python train.py --n_layer=10 --activation="tanh_gelu" --norm="layernorm" --norm_eps=1e-05 --positions="rope" --bias="none" --tie_embeddings=true --init="orth" --init_std_qkv=0.015 --init_std_o=0.00335 --optimizer="adamw" --beta2=0.95 --lr_head=0.00541 --batch_tokens=131072 --seq_len=1024
MLP neurons of a small language model. Each row is named by its layer, matrix (up: input weights) and neuron, and shows model dimensions 64-191. Each number is 128 + 32 x the weight over its row's rms, rounded and kept within 0 to 255. Numbers have three digits each.
A block is one neuron, or neurons of one layer that tend to fire together. After each block is what it responds to, as a language model described it from the Wikipedia text at the highest values.

L7.up94:153144157158124170080153098121104124107148119154112162143161097155162159119095135173114079180164122134145151067148118133095145107090137129137144144135130101133102112133115173128123116188087129145173140175171202151102188125187111161144209105179157082113052116090120148175097173081096100159182104147105110114104113137151103165096116158158096146065155132113119069142096153090122151172157
L7.up1003:132094096119103098118128123109156154110139127142156116130150163187109151149085154060124183154146150092089126162073130069141131180161102083099138090127061093137083127150109181133124124103145151106100121137144141170065193122139117171152104156129097161185122103104125138071139087133133107124147104109116138123142079119106107081141109141072193108158140116135255086177125186122156205087097
L7.up1747:102056141177150094149095118131165202157116177121110143146205126196135132177106184107157056147172152122072152122135109132142166136134148066089129142072092083124126129102087107193129099103163111117112099050152137152154130149111100100163139180202150145153058070132155116134127126074138134123172147204068096136113120089150143135172126170063195109146081120168095129190167120172073117128110
L7.up2035:146101111108163075163135205124145122158136146138110052085159101099152086072095159108140089162124169090138115099136143232082159127093153146081138194100109111152090100140047171173142151114092177137155110189066172087154116131101146114160120166128109158171101078121126092114154132085098126127104170135125110104134122140141121126165144099143175070116070088203178166211051136137165143088092
Responds to: Time-gap plus signs, colons and digits inside numeric cells of race-results tables, plus units, months or currency completing a number in prose (kg, days, $).

L5.up168:082147149111106093161097118123190130098137122157095114149131176156164097096078126112162164176143119092152115152125118138126097151123168110106123096055127187074135141146145148112100142132156113150067096077137149164116085136106168135168106096131119076075197145119106169082105153169135145172168115109127127179117144114104141127134142090076167106089148103150118137177129104140171114120124
Responds to: Middle word pieces of names, often East Asian (Su-won, Ch-ung, Sha-un, I-ron), plus punctuation and header words in Wikipedia tables such as "(", ":", Candidate.

L5.up401:118134008122121119141104132104107124130114132132116104134125137180117103101126140104155136119183102134127160120115156128140186133147122116117139170143109122144153120103118136151114131108090152157141104141130131095151111231160115134142130132131112096122129116119140127137112113126116119128140119150132091120098157157108121133159114101083065129124113091134108099131141107166133149122158
Responds to: Middle tokens of stock multiword phrases, mostly in Wikipedia tables and infoboxes: coordinate minutes (39°56′), medal-record "first place", "such as", "date of birth".

L7.up165:127192103128138144067143129176169130153141112167174132143183177129105151113108122108127184111151142148085126093064089177110133157113146149141081080106155099191128135136106109099090153153119134116173093134050133136093135109150126163119116173150064142201118102105126125096107131102120122130098137167126135137078119124058187096130108139162100196105121128098155213157107133172162123146093
L7.up769:132110116115198153094099082134129154114131140144119111094084140129048099097079140128160101142121096103144110151103165153103146129165084142094072127079096096118106061132144120163152126088095136096190102130149125135185144105183123090107112164107102184131069092099117166089160146115168166129132149146160197173114207146170118132084114099134164163215170165138084118211093133072088213095025
L7.up1741:091120084095137130099130109095165110073097069140123133136132109159048120173160160142131130116164162089130162125105134145068091170110133140177105127085109144062154123084147152126094127120140124178137094086098096114196126156130092101133147121115134170122092151106121126113126119137106137073088152151147035138114138137193134076127139167100120101122144113111132157169119142169122139136120
L7.up1965:189137144179118158087179138144107127126217057112145185161130143098118109121079103155157155086137116112199152129151144177146098116081143117170100140104139056136107097125118136114116116054154129128123114112130111068094118141110133181139160091110131143163144146152091146116161141112169131102127114110058179189103107169121203159080139179110094148128138143102083141122150090118141061157204
Responds to: Pieces inside foreign or multiword proper names: CJK/Tibetan byte fragments, accented letters (St-é-phane, C-á-diz), and linking words like "Court of Appeals", "Tour de France".

L5.up1489:116150117172168105059137163084115109134139103117123205104160127122121071060147127102105093155127133169140174155095177171133049148146081102078151116083204136101145108142117164115153102144173114201132192129089102150078077140168142107059119074140135101108095139113062080085125108116159147112174133109081132134132136153078164106160132090167129163137147091205122153089125096158149141146115
Responds to: First tokens of cells in Wikipedia tables of sports results, rosters and medals, mostly a capital J or W opening a name (Jolanda, Jumbo, WTT), plus numbers in climate or coordinate tables.

L7.up843:112193115137127091157109137144125086114068102146165150081113146120117203073093106121137117094146149130132156130089118102149100103179108136117084148150149131171142148151103116123151108120111069143150099130116136141113072154088142138167104124177090172166093166089100169130149128134118188100126164099143133132128132085115111170095134099121113107090153146060136112110090157174134114176075
L7.up1534:099118130106075124111083183121152173112157082139124097140149093113085064125126095121168110225050131107176158094131136185183120126115139185102153159124158168080157184198110104115152123094112143100158162089116099131106125122082101100143134080133134132142091088079169096132083108094102074116123054136180139140158155143176107133135147121090109088083127135065085082125144111091131142049098
L7.up1615:166155111105178094096120154211149174109131176163110114130155171157120139153119179109180114128130113151130139072131141092115139144106153115074132113159101104086092179147121118103155142091149100185175173126093156082027134119127132146140136096167100093172152102110102070152169161147153120192145119106160104109202197171103087068132130142116154130141151143111125105135138120115080135146140
L7.up2095:110189142106092116182148159150127107114111075100139149138189157067099190183141169109137131122186103089175032141179129028097130117145075166080121100106101079143106095085143054088099146206156141124116053142137149143118136141148112130126102156151188111155139139113178136121135155108103082129105125097132142082097129152085055153153126145167097156121120124089141113088150131138061152112173
Responds to: Month name tokens inside full dates, especially birth dates in biography openings such as "born 23 February 2011" and release-date table cells.

L5.up1939:154103104138155091150160111163109114134163150119154100128086114163160175073129169137123141118140116160138143141152147117054132191122125086114118088119135105141095136156138114168172151166106088190098147127084166131070101193111139096124131130077019091128130064116186137137129147176141136156147072108130105187073134072195105108177132124113124141110140150125100124101121162115127133065142
Responds to: Connector or middle tokens inside stock phrases and table cells whose next word is predictable, such as Hall of, Decision (, second place.

L4.up65:111184082128106181070172116110119140109087118123171162164136137118142140124082148104143142104179153138161074138200100120121159135074142094117187118106112090103163097121167139100125189077127078155159076147136132092139091110093087110124164120111068088127103095117145118145132182130176110118159137151112122167141089133130155127135141138176154098111071113161157124134079106136148133187130
L4.up219:121127085161082101130069079101111192092047099127128128100098105144125156161228139111176098092134134115177147131100175129109111132149100099125136089165101141167160105142158131155128147123185166140117165162093139111143092158131182108144067089145100178133135116139158153121109149213156148138113073124164165118178147134182070123130135094140111130113161084157140108171127070110163138143122
L4.up509:126133127123134133118132143155139091158134093160190173161139106111117094156090134184049124095175159114051188104141141149115064127147136098149158175170129137103120107107059149111128133106152158079102124137154129137161126106125072117176125147151149149130095147097117086109131125119125145161135116166120137119157076134057049160117138135086129135116073145209169127056074175117155225117108
L4.up588:129126090156084167111173100115182146147189114098100176100101068120189137157158158099099091119149109136101134184135190108148149134066148153096122122136093143200137157127192195158153118152108069111183078173080137148080157049123139134118086122077114119123132124120125132128156109147135136168153145164083152145105039066065098146143140088109125196141123133206180168128102064115129092147080
L4.up743:090183111114119122149119081149158172103131112168129130078079160119133100092125086124156130177211165168114123144177145141121107114091145208089110093141133124174177133126119162072135162118108194099144097125115147100145192120130124182114182126080102164115138089158069141112111110183134088118090217146106101110099117091135153111084130125183192174128145190089200140142106153115124120133072
L4.up1045:146111119159129164102172209126085110128120102096160104178128105115131036091152117119156173131156153121134122151170099182206170088113170168197133075146034150116104166127113090173146112101197095076091155158126177185124125094166119137125186163147110106188126152072117121160141153105122116130103087187127110174134169190152116142135115103137082143138073071166095125177149132119178178114068
L4.up1054:147079130071163209109113136174118125104167147127062150170116109111143164087172100208160156195127133134114170172201109107129123126147195108157203154192115187087136145103116113162143124136191138150109150141153123145104136067114104113148058154206178164139174143119129166111200128175133141184111123156158166096124128114116152145123136070114152120200148131193126148168063100165073128121138
L4.up1174:115131091071131164085092127179099176198109117116076109127126157033151109142175057134143061166128143141153105080147145136087172169095150108168128071167049116108167110096052047142120123113150083185169136155084175122095167181116172052066107117128098067113143122117069123135096084158087152124112122101103105131109113134082111163095131084084137137138229122190128184160155077169108123142090
L4.up1305:166158126155118200126085094056044134149074122092097164130134112084080081068106124115129145074191133096159084135154139136135131183065170123152145095172144134085143082160139141131119165110129137121088108134110129131162091142069162131118128164137121082076170077135128154088165177152190129149104120121150059133157135149094079105197109114120101097138143106200140136121105118088138110139125
L4.up1466:117144118103089169089146104202137031144190083091169132100186105103096138106080130106093137127162141075121151175115127136176086130115061140106160049116117140108204164126067128105138180153164153181076049137146132121102070120162103084101096102040123133099051097114136123078134101098121115136100099107165098165133159176144139182159124132118125114066147131120103087067108154092162103143087
L4.up1545:112093118111114145072138094135118127173136130104177149152089159086138086147160137162110146153150082147147184151079183158118093156094150068110160109136146183145140134105149064201123104219139159139092134103167131129127137114201127106122060070148117188135125179135164110129138088087125128149059103149084167119075137126102121123095109101065147138137084106109063142111174161151126171099134
L4.up1636:124113102128132123157109139091149128139097114141117175138132100126152129076121113121116128143177130088103153211112153127127153151107170143157111128144100133121091085102099091209093132085134102206166167122140111085085077124154089080129115171110095094145137136129145130090134100118143153166109110111110149108125101137147098113141131191077120147165076157199143153157118102138145182158061
L4.up1906:125096100075138135122143119139152154127112148139166147163123177162132128109098123119128133155172089072105162218128138144164071084072111170161170109085108107125061156141112098095073129147099084087184121125164144156071074131187128151129137104128093190143113182117115149187132089082126124135098172135106126158095110103141136151110120102179144155127080147090213065145202158136109100171103
L4.up1908:092172068165118173120152070153101107041066049090138094117132146119067095174138136139110135167112134096141156107134139158106120174132104152117115118200188143106108129139138098114127116170165110125172144170117130111131189177136175119104103087182063137093140140162101065113103173201102132118051129142136187098153136112118122113111132062143106179169094185135165129196111139089119107085109
L4.up1989:195159088097181102128193116154102108105164116132132148094203170144082111135133138171056109115115122132096116202185083129132170162148155094107119141111121097154159102130093109078085121171089120161131168139177195145155101134182121094106053117126119107124097170129136163076164130135139131143161097137168127140108115189130154122100134075145132129147103116127061067142107117145115133155110
L4.up2004:129154147056090156168108151164113171201187148064091085090146121183124090122114151079085128117122156044162138145152141125099188116091085108152214127143122144103099150125139141133144135114153166180143098130105124090109109144130084118094085118200112096080093148105104076131197068113055169152163053207122146164178127123122136168121133118161108143081184083128164128126114170110135101107100
Responds to: First word or word piece of an entry in sports tables and lists, e.g. the Time column header, gold medal, or name initial J.

L4.up106:161149115131094118125121114102152117134174125139138123130109123151136145157110126147159107139138139172105123140146118161132176134136113128117122112111105117112153132119147126140109121131152117129120165144111125134130143131145097132129127112130110111126142113120125115135151120129120113111117123140104112133134143119138134101148126122128141124125141109127095135134164137143131117125140
L4.up122:154124110115119125106139120107150145138131167145187113091133110153144093111128114089154119144135151155137112153146128168177152127107125108094143121122105108147154124127095112153143127111108121099152088149065124166100128129114108110124120123149146130169149148138142151121133058154122136149127122112180115087107104133125132186125135129138154111112140172127134101152117124121162133105157
L4.up469:093105147106123100141132148097145112135155089116138128127123147135167158113140075112120139155120160088166152138125156134130121162116176137158152110137144131115110119138128104093140145121157097152151113151131140124169113093168120116128122127137142148132149152138096146144096128141124115147168130115151133150145095134117089179152124124106111131133125107140092089116133092156137077143129
L4.up625:154147121090157116105143149122141119142155157119139127124136159132125159121138165092160100152125131125124116116124081135158132100098154093121147147175132140135127125125123096100133104153105135113167128106114162103134132129104126152146167096136137129090162096112147123073081109112141119145117134087164124166098106117124110120137131164134129141170169119113154156098137119125124112194129
L4.up644:124164126125116141091087140123147127120128141139150120141137142104110146124122127135121129153124107146098102131114130130092157123130141121128142085119146119119111138090154120114117123123100127122129107138137121109137120164132153144094121143122127134140141099124110107144124140110109160118113145137127149146129094125120144130122120103123134140141098117148095140133139132133135131098139
L4.up709:104168093189129132098155136140102149106116104150141102139122156115127131090113106089109156130157144161123097104119074134135144055136151147160093098088145135130109132161135116127124139136160147146117131138122110110147161147113147149092118144102106159093137148112115117105159122155120161128115121162115147120165165125159136117139127113140121163140064107116157140139152132136109132102125
L4.up753:138103080163069174120067144124098117137123082103130099163161155087071121113103133165151140149125089088139123090124178149126122095176153132124112126106125154166102076112109177164089116110163150159158173106159160115118058136124112140146132124095093161172124161137171136111121207069112078181071159151138121160125135126160089132141122122097153142145066146132144099127084154123111136108114
L4.up789:140133138119141120168091106115118083132152128114123130138144149103119111140126099128120146146120145137122180099141119152145142143137135148128121176107149140121116130131098159146124130134145114146131117098164139120097127149157133121117130135103129127114140129132120159141134148114129133122142094131108112106141139125144085155146122112147103148100152119151143154109137149149151138120114
L4.up809:106102154126142102113092119114113106159105118135121139103093130130156153208155114079084165091109067106131121110092147144104149121158153108101116102126140105158116108106149117122139155165103151116115157137147135141101123119156146152131099148107094154141083131156115088121127179096126128104128158133131124177157110118134111103139116118145180115109135106090106119146166141135133119098141
L4.up830:125104096167104163115141123123129096127116093153144123130104160147111095131095096138099152126123122106148077129127137124135158126129132153126161135131174127128141150107138129094116122156138131117082149115132121119090153136134127127097137177137117144131134120141145127120123145148160111126103139123115149124127116162138120139120107124161121118131124102135101151141126123128145166159160
L4.up980:122149121095121108150139110121120099127135107103092143117123147143169129142123113113159145118118150159131134097095178139172140122127146129111113100130130119143120147125110113131111128119119114117150144147160136118114097126149096166132129127110123151121099145115099133102111131170133136116121145153130148129107123134139131123173124112115123124145142104164131117137104106162177107149106
L4.up1465:144157145120104161037117097134125078125149125090132103162121135140143149150109168109135168099142126090173121163187152120140126105061117173090125100126099135145133171099136112138144135059177137095120117115168158116119168166110068136160140153154128142171139144169118096164126099101176165148086044141158138136152078109169087151126156131151140120139137151119135131082084138088124130131191
L4.up1650:110132134143112101124133161123142139137140099132133099113149107122097122135134117143126132135138105106117112143110135099123108139131136147120156107121121116124117129137152104144118138134145143146143140142128127114135127140142146132117143137108133119124126141095105114108127128133123133143155121132086113144128103138143139139129141146139122145137116146129151147139111132143147122112125
L4.up2067:122124140138125135132130099113129121111147120129076122121128159119145121135111171118151095114144143096138124097117113131126144150135132132100095129124116121163143122103141124139106127113136090138109138113118141124148131115141132124110112131130116124125139143110114157153137158156120103147116123123091115141146173148107118121129126120122113123151154108156164099127128103116149111150133
L4.up2164:133107136100128144124120121138107138123146094118128112146111144126109119123129142151108130089133094108154106125104138109150159142153115129115112145116139115126136121145123126128138144145126137123121125113126090140107102126150113143129139163121153113104110129123117115128123147135140096111125107125154090102136162150106113141121125118141112136134116115150077127118118142124145127152096
L4.up2201:159148135146105100155085148173108103102132126147081150117135114118170130150162144125109098125152149124148099098100122169129105152109137131119106133141161137131133137135111130122126145125184132151067142115107128113127139133172110090132132118123093122179156121170077128115098141147121091113085086126145118135167119149126083119150116133118134097096134077123130142159096133119133146150163
Responds to: Minute and second digits inside map coordinates (39°56′, 46°35′), plus mid-word pieces of names and separators in tables and lists (Tav-ar-es, Qu-é-bécois).

L7.up235:109089134107125184107189127175150141087125102134122121111143169146066089139096105070151096115102149076134113121125086111123168104128146123182071175095103123102122067116132174137096113145141133079143123158127161093113083139118132113055114160092097142138117132189185144096136070094115115126095091160154110126139128170102186104106120208115102121186133138135064145185067113100109115084173
L7.up312:127120122137147149066187131125122171112119145141112135122118130191194094121118127160138113114130078116096114109143118170122133181077161167153159143115109166152126089114087173095129104184116084157206140113055091104204122156086130139163170120198131120124169136148143135119089105115135162133161179125218117145137134092113050095143140142144108128173104159114136111138123115128098094134079
L7.up956:119115168127145190182111119143106110095092182114042175139089164175129074089119105128157142181141081127135126134103140073136123087119104118135206105126124185104139167112112130097111113148092087138116143162172126108130126116165091174070152111129183121193105166094140170117096099129094161094187057107145152118131076126159085070113111197109164189138138145134109100127097148087121132170210
L7.up2044:117202095120072120116146116137136100062182087165137130132141140118142086154103146070139164129141123152130099170110102159129165099095142125125169109131166058131141159132137131063140097100131174104198138148138128089151126147130157092119119122112145116146072153105170181103069122110121171064103131119132205118082149189125116151164137130135135083109105170126145108055114115105123145059103
Responds to: Capital J at the start of a name or title word, mostly middle initials and first names in lists or tables (Henry J., Jérémy, Jump Street); weaker on other table entries.

L4.up97:109126127123140127076152144110095114120193138098100097135149167112140150105165159151137098118152106145127088140127126118132118125132141136128182189158138135159103122182125084099154109142114104129136144133094116126083143133160123118119122086148138141145087130088106132082141107100107136119151134159129164110141148085129120087141129110133105136103107112103164088139128123149180166153097
L4.up138:127153132121123120120174092148123151107118076123168125126141160170131125096097150185125126132092132115120153109116167096104127119122104153112165154152108129144145179125095083134130119143128104118156170152115143168125143076168139118108127064110098159130158107104145097117083096150094103143163155099140086134127178076118121153147132123152137136130145135123121117112113115107116113166111
L4.up262:092138127119126159106144108118135117109157163090142108153127170087126141113121099140098089133119180140069145140142183106128126121093080086052139138079092137126124139153136162163118136134105113114163197142117143115167144095117153142140168128069167140130136177103127110130109139102112083118128143108095078121110084090164089132077136103143155160150109110079123108111146128084117140123095
L4.up719:081146124082124087088131101105191070130163163115160115104146122120111082147167111093110144129128163136124159122170093153132119103099094116128108102121118124137126158129113098131146130155107130134085174142121124111151153146125142175176151093157094170168176160142116128104109150071103086104101110163154148185108129110126137126067130087148156108143163110156103110107132137126065121111078
L4.up929:143168140119149121178116116152126162114135097088112106190127137078114145134151136119146113203059185145107156101080167113047111100120131115102148128115127128141082083184104137119114102106103139164130141097095177114161157094135147137102126104130125095116129110093057099110124139126137148121097141146178097134136118090180129122174130147155116075179150131093131098130110139088141129183117
L4.up939:126118158168095146212070140096167134089120125098088143150173125146095141143169130137110191179117132087147165110139116105100170109137200178147110134114154120124109078178134198146117138187182131130130117100171137167080089181180111092146108159166100196204146090160118113142119104090113162155140120126143170069183087117114166110094124159094117105190196114123118152096124143131127129116093
L4.up1220:110096076135067110089161118135113128158137126117087157140092113148153111174169086071083078101133108094143187101109113108124171124111087114141154109174122158123103149173117085138098134106057113140123095084099115136096141126101121108087136170146136153123166095140124128115124194112198125136085179135106101113152086102140169130088089161090131129149119174127089122116167150096177178168157
L4.up1246:128083110088177149157103109163175123118140162114156110092103175136130117128184092111181124102177101140118126130109120105114116120105130158128135118091113100141123066164120150166137110108155131087156131111119153084197113121142076095187163091116141177123137140175107162130152153115126153124153115122137121105145084103113139116092116174107133121142153090061139146077127127077136182131114
L4.up1360:106133086157116138110153119117133136126132113136146132138180104131126145110123156099139161124164169099123096156115123157112147096165131134104181166090109145134108156160136109149150128104107138151154121142125086144138135120132134086166119113113136144116114096127165136129143137094100129117131173095182119125136080105129110145108132190164164152105085168113171102114110139116077172106167
L4.up1382:128181115109078153134094131189100133088094159109107132140131099162147140091114155150170113078083128081154169111093125160080149122076129092109145127099198170137172146165082161117134144111134171126127137150106216118106095147113116145115176142165109159123124080115135072132114104126133116129092120086118145096123086109070113205143144095191163081154138149148168141114107165053058143172161
L4.up1392:138153097084123134145136060111105181130164116122144115166112139139173138111128117113140061124178073117105094178211110152160078105153131136086125147182122124198163099095085148146131140110175114173146115086181118129128138128143096153130160096138184121138134135099118145112146073106128138133166163162119075086143150122141095116188136116137075127150104084099149105112067110127087133091117
L4.up1624:117167144140141160143140133096115086150114119114105124128143065140137151109148133113165165109131143119111170148142159130114083127124128138117135154146129117125106143122116114147138137122143130107193131108099111153093122132145127141168123098179106149182110104108142138155135124120131063101135125090139091117140104071144090151103129147145141138103203127124165122100161095096097145100103
L4.up1781:145156093113147104104123124162144150104119114114093157125158144083100151109163185113120134137115095149101150173139091136100076122144136153087104111136094193153093106129092136174138169095127128196114168139125166092120162116154101083169152088151111104146112089133131120132082127161092094129121133110146109128098131144135083137091128163145122118145119133103138134085163096050092114157111
L4.up1795:132159103107143115106144122136154163128129120135116131148149129136181166109118097114130116079134165159123136158122121094005106144161112138104129148095072195139129127140101126180134106152128149075130101131093062164100159106094201143109133100114140132139134178166097161118105109102071086104119091132112121102113124082110170121124122159118147145131121156156115087142164145094132147136128
L4.up2088:111106117087115126147179113136110161163140167087086126098140065085161077098173101181138150115115166126101133099131181139130103083129108119135114158093088103085111165142061143155147139139109069113072101180099100085110174149118144116057094086111137153163146067149103111109138160132109134090092157144132191164131141116157145129123109125123186099157089179170121116128135113174128121096126
L4.up2300:146089118132118131190108108156106094112140120122188172117109202173179132177117116118170103116071162099146176118148134121144129144119136121107138094162130197160113097123116166136120135134105118209093084114115122183131090121135145112141109101099123159116112152122102124150115146146110115114148107135137148138082079126101130145066115222095158149113138155134132127126141099135168172143156
Responds to: Tokens inside tables, infoboxes and lists, chiefly mid-word pieces of foreign names (Tav-ar-es, Shang-h-ai), opening brackets like "(1995)", and coordinate symbols ° ′ ″.